config.toml
num_hidden_layers = 14
num_attention_heads = 8
num_key_value_heads = 8
norm_eps = 1e-05
optimizer = "muon_variant"
max_seq_len = 512
train_tokens = 813300000
dataset = "wikipedia_en"
MLP neurons of a small language model. Each row is named by its layer, matrix (up: input weights; down: output weights) and neuron, and shows model dimensions 144-239. Each number is 128 + 32 x the weight over its row's rms, rounded and kept within 0 to 255. Numbers have three digits each.
After each neuron's rows, "fires before" lists the tokens most often just after its 100 highest values on Wikipedia text that the model never trained on.

L3.up73:148139125143094105119237120115111192089148133151133106167090129154144113155147102152113079123116094127112219108122107185196110123100143089068167070227103214122049112082098182123120158114133129123138130149155116157113164120082112103097141137136096125099165135119157111107056121140116131093
L3.down73:169118091126155157143084150157072089149110115082090103118222132170142177123097208146131138069127120121165156152108152108145115079121140128177170147134148120095131092169108100045095069136108104150106155140100131118115054117205153143076079078132125150150062091105157134104133124115176190109
fires before: "ing ", "ed ", "es ", "e ", "| ", "ther "

L6.up826:085104173137126122117126161152110102113084116113109124082154151093139143116148125172132155182186213162142129098141079105099114211133091164112136108131147161135145111151132071068132117083153174175085141080158132132063149139107186149143145120140121121100111077121125081083115142167174138166
L6.down826:139112120134145209059144168096136141163124081078119147087129130117164130173184127176137173093164160132137188121138101104106097142116177146097063096147136136139122222135108161095177086073148119163095161116117125150138158132137208107113188089118075164103110132105174155138093124107180140130
fires before: "with ", "tion", "to "

L7.up697:138104172099134107083106121149143102141142126063104167134139128166139128140145091216093109136199122191146175093123133120094109196054148160130055108115096101091168087121169181067080136104130125136067098078152176150088119112069161149181182132124106162122152125050107100145161121132119123185
L7.down697:101127129181134086091156168116110111151151104085107155021125177077094127143134184111082145154135145118130120115162155090146152126148128117150148132120120179211103155126165102120110107105154120155149164103091073142108118130145150146069164156139111165091111173181133131087085143161191155107
fires before: "to ", "op", "with ", "d "

L7.up268:131047154153110123095124137109138124169126129084100096082143088093124131163122155168096161134111167122149120101113126172118117120076120129062125104111104109139093179127097135083122146086119120109123113126091130168107132078122128144159109068116112128034085176077130150154088156177148143085
L7.down268:223143144156147123094119158189097129078068137094107094068159128134142136132130127150124116150136121146209112168105082102156088103111117144127115193152126174134072110100131108075126133109086157167096156114097210128101150134124137122126112090132081154081106119144140168084087152101105148129
fires before: "to ", "with ", "b", "the ", "in", "of "

L10.up481:182135145117125168139169101091168123115114136074127095108085087147034123150117153142099073107131111120177116124089074153168095114139118215160148158151087146164162147073077183103134093077114136135095134091102128129112126150077121141161144151108171158151163155156115099146166076126119138086
L10.down481:146104116151150134083119126163121160160121124124168123126183135113141130073108079136067135066100145064074175183136141139106163126104152142135143109153109115120094068105133043191107123150158094162153156106192053131166105151110129132102097133171159131104117112112120179128094165107131138125
fires before: ", ", "in ", "and ", ".", ". ", "of "

L9.up77:096157059122127126116118137172118084095131180172141127133152125096097113169170118109113093082088082150164133093115126073169118162152117149137135138097119097132159129095099070143176121107156165058144144150136165165163153175146130113171117180111165161150166146156170089067126113062104081118
L9.down77:137071116108158159136096147134117114106159160126151101119129130130137165144116177178111168133115148106181139170178162188142106101146105092141090108173092104167174147111190151149078111136179096092165117089112028110088131090116068137109138076136136166137136145118134061130162095177105141105
fires before: "ol", "al ", "f", "gr", "c"

L3.up333:129125132156111123131200152080152124116132119162116115144143100097124151137155130148128122132171120108132070083132111127151138107126119082157102097126099167151046229168130128121143073095127101044096121121161101108138117080117108151152118116131141160126171222114157095090113082175065129104
L3.down333:157125159155112131106055173160116124204175160086120153162136143146069154137101148106069110135165105169119139179174135131124129089132161145128077087142122126088136092100131086103069106089130145147110145123113140159156154100128129123152162093124132145090100106094125160134110128087124145132
fires before: ": ", ", ", "e ", ".", "es ", "z"

L7.up807:133156113128061136116107095089165177074096173142190092096133079137075074191142141159094133115116165160165109101205151111091073168166101115161118155117161192174130141107133132113076125145087167136099141153150153110132153122138216148154150125146092159114162125120093128135136170132155199134
L7.down807:144119142107181179122136117140109113133113121127069134185139095160142204068151121110169152160126101158163122164085113145180126121099116118157130098173076119126126055065106116145186087103165109138124158113124062180110139144084091114045164096124108143116119114109145123134131139149119072219
fires before: ", ", " ", ". ", "==", "um", "'"

L7.up304:155133144069089090113121045150115140167124148114050131105151121155116172036179119154090156109154100142112139106159139086123173112192156080148098104194126107105108094158118109116092093095092136149116121111103107125097117104118092121104116097116106071102118162158104160133155140098113113122
L7.down304:166078163093144158130066087148090138113151104095154123111121143160157112136142133125122118120100216116121117093151114116171137153097118145187125079132145131131082150074131145112099135170172105087139193173121132158131092112201192137118131089095110102145131133107111117115085144133132139099
fires before: "s ", ", ", "s", "\n", ": "

L8.up113:162126067108089126120102109110128166079154110129173123127135119097047096079145102155120104062111161118122167141140178130113114120118110158104167057089114102132149175106078120113205156122160104080121145093135086144148091109116099098122108122100128094110135137165168112151086158117179096149
L8.down113:097094132113134116128140134195141173112100185125199064110093146125177117118121114127121091102111082096162130190130110069109077143155127130144107118158120139139073142146120070138083141107115150139153076083131137119079149086131062163156125143170099132133143171170105075147154096158163162157
fires before: "r", "ber ", "f", "og", "gr", " "

L2.up557:111130063121094116087129105163137102127118173155156113090137079145116108141116115162187107150138112156161131142127107092128099195027123167109215055140167086109145086142113051083097143120116164138099093135158065118127122134132100153079100109102086063117121148165126129131094150092131139105
L2.down557:120095139109088133139156128106148202119200100107155067147183114169106103128154165138069078126132119078105105037154185157124104076088110096255118157111133090073112135079120122170108111091112083136156204111123168119111124125166130139132110121140119095166132172148141061159050135145091119101
fires before: "\n", "\n\n", "=="

L10.up636:189151109095110163152096125170164131158079137131143147136131085127090085147119104172092168127155144149112128171058087097143115139149108067167116120126079178157189156097133142153075108128141125087115125114165133110096127141196108173126160112097151145142143093118143092120108103176096114096
L10.down636:102105128120192122121119152138151075093122124131173147101157154130139142116122212111125131124154132154096108127162133140098076127119064180121145045147127149120187087134100140126116098125139126169113146121166138131130170165084170166100163134120124140165169119107112131172103081167173104152
fires before: " ", "m", ")", ". ", "on", "."